{"beta1": 0.9, "schedule": "wsd", "batch_tokens": 32768}
MLP neurons of a small language model. Each row is named by its layer, matrix (down: output weights) and neuron, and shows model dimensions 0-159. Each number is 500 + 25 x the weight over its row's rms, rounded and kept within 0 to 999. Numbers have three digits each.
After each neuron's rows, "fires before" lists the tokens most often just after its 100 highest values on Wikipedia text that the model never trained on.

L4.down659:485521464510482476513472497491470480446487481512464478493484505503546511517490505544466516520510473481517514500485517511498454490516512459508487510500534459506487535505477484497551482476511443508545486506496495535497521509516530463512525515523464440513489475477498531500508517522444486454524478498463491483457513517516457520521547526475527501493524516521533504484504524534538509512461459487513474573509499513493489485497500524536461520536522510504489462522456519512469514492535474
fires before: "\n", " In", " The", " It", " She", " He"

L4.down244:478509472501505528483504492509513478507488494468491500477541504505486478514507485544478528483491539503474521521500512526513467448518510535502443488548483540549469528485511550467513486503510501474466506476516545492517471469475540456545499507507536488456485473504490471499515511517513498481458434520488497493510509495548514567461451496516509482537473495492469526509526504481490481493531495540502477460483482493527482504495487507508493504449524542515519523546489515481506478493528547
fires before: "-", "\n", "=", "|"

L3.down529:455484463532580511458569497510491540490485447506535500508532532500499518461488529512478505453524527495488512463501476491493440526539477540516517486463457485515506456551492478482500509542514486457471518552482500519562513510499492494511506508496464517490473520490481483517490498502530496509511507527530526505487500491499531512551517477484496513474516501520473513488494494544494481515506442523498508542523494506499540482515491537515477487476527493513488489495512482513495478516540505
fires before: " ", "9", "8"

L3.down111:515553522490521555490473500499508506455494449474501543531491498503421484504498470539485501507479515482450480487530482524490472503532450478506473492476521478479501524534459451500518481485524504531500511492535542530514507508481557471497501500475508528484487469500527525523477513446510527514533545499535473468497506529473515490519529540476487536524503472516552489548505510497503510508479477498487513505470502460521522484505477518485528505497524454505515488529491485480535524487485531
fires before: " |", "\n", "---|---|---|---|", " ", " G"

L7.down725:495480519510495480501464470442483525521515486506494449480556472503494532546456477509504518495505517485517468462504503478503492511529534478516477511491494487502489493536461543498531464518512492492492512510538506554514498481519493480522495494561502526489477492468497485484495485523501472502518481458503531526501511543524467505493500583492501491514530510547481519503518493530486521541483491497552519480524517485511472466482457471507458467501513506545466527483493521530532524455556507
fires before: "1", "2", "3", "8", "9", "4"

L7.down638:500528472412533481493532500519484486535492500518489447526470476522479518515461514541508517486485456499469453476475520463476517510503455498492545528504483488512542477511488527507444521535506511513544505519521531495474491460526536556490484530461458526512476471507503470519515490534488504502508517470516521488473474509517524515519511505522463485484562479501519468490467529464515491505465498511484492470483528524464505515509509501497519503521500546502497512483487529474491455529501482
fires before: "1", "0", "2", "5", ",", " |"

L4.down241:516539502500511485503509508506498473437529477477465480445514456477493498551498521509481506494529512493550483457531490527507487500547467482448467486502523516526514525488493503498557509501515424493495540518481502514478548488500470508532520482500490491517496459521491510533468487471512486458498497498529487503528484504522493508529496498482523485480477473516517490536485468502455511545520489518565497476494522524563476497519515482509479482512530531522489490533485490522478434512521487
fires before: "\n", " The", " In", " She", " He", "."

L7.down652:490526472492484485510476501492476486498447492538507517481533507521480509555498499485510491466505455521518468564474495510468498543518542493493515511520497481510485489459514486532483507547528483465524511522514478477524534515483493495493488492498492514521532464512495525457500479457478519489478532458481518472466516504485495487527558484476485546475521534507505505499519515499475458486507467459506514548449500498523511481524516503546475513508489455489584531533513520477528481520520533
fires before: " in", ",", " and", ".", " of", " for"

L4.down511:528484500484491537482467512541480517543480513473543456497513522492530491510502511513480509460509511541513485536456528528490481530463464485450471431535463533486558477515525528527525517502487508569475503509528503492520489518479497517472493499485498495516530484507531482504500445484477490501472531512469523467479493510535472488484544529523464511490495491497476487506501520491490467483473566481459493474514485459506514519517551525474509468473502473484488477497496519518476483475477492
fires before: " ", "\n", " —", " \"", "s"

L4.down203:525472470479494521472493533485487519496455505512485460484531558497521472512512486514488485540455513536469510500494522534484488502507535541529497494520502493548515522491522502520509483500451503478501484507528450499550513482545541488460469509509548515467528517479459512519499467527477533508496474490489497483498504509532492522462506514512503513533478551537512437508489546511513504510483495481518517446496487504522492513444527506476469532512516485492511475490472535487487516500437453
fires before: " ", " GER"

L7.down114:469518504480527468480495509468513514480473530490504494507507524496521552493482493491491551506491496481519507516550518507533518451516445476501507508494499485488533467478490557521493495523496492501502478505484441499485542517492487496497464511557512526488494475527517516529489474472490506504523489476472479510472497495480535472544520478513470478569556513469528509466489465515478510462518489523543505494475520533485544522465530494495443559537475513489505453512473539494493510497526497
fires before: "1", "2", " of"

L4.down159:539476533515481541511522480530493482474505494481519527476488484533485495513490504498490470484524546457493514506462520543499490537491460522462456513493504509535460515523476511521495525533529525488525538498475531476464476514463476535528458558480513490536512472505481514507488506495517501498510502463481524512454483507503492475501470508493456534456504479486501498520460487507482488471522523520549517510515466468498483481523509475469529541539478473490472487563468524478541483545492532
fires before: "\n", "-", "."

L7.down730:477487495461514502545481524454449490487522534477516479505492498525511465464465489516516462463496509513466497502531511479542509469489466521471516497491527540454486489483532503496472489558479538510488486522492524468472514485553505490490499561479471520473447497487502524543486479527524567495492542464460541515531493499478521508475490477533477488519520519506482492455500477506491477511488492502535501484497520487476482487491500480459474473502532525496484511484490575479489506475501508
fires before: " |", ";", "9", " ", " the"

L4.down386:481543466537498525478543469532506516461506490491508491501528471502516454533489546458471486519520536476499489532479424492548507520478464467515504461498509447518472497524518491542496510468481479510530506481482488512469494493540500492491495488484472483519514464479461472467523523488519487502479536502512475523521482522479488526537418494518516558538530514524461514489511498484512468528523476517520518523478498511499532471504519471495529489482485479468497495489475497529508490515542512
fires before: " |", "\n", " ("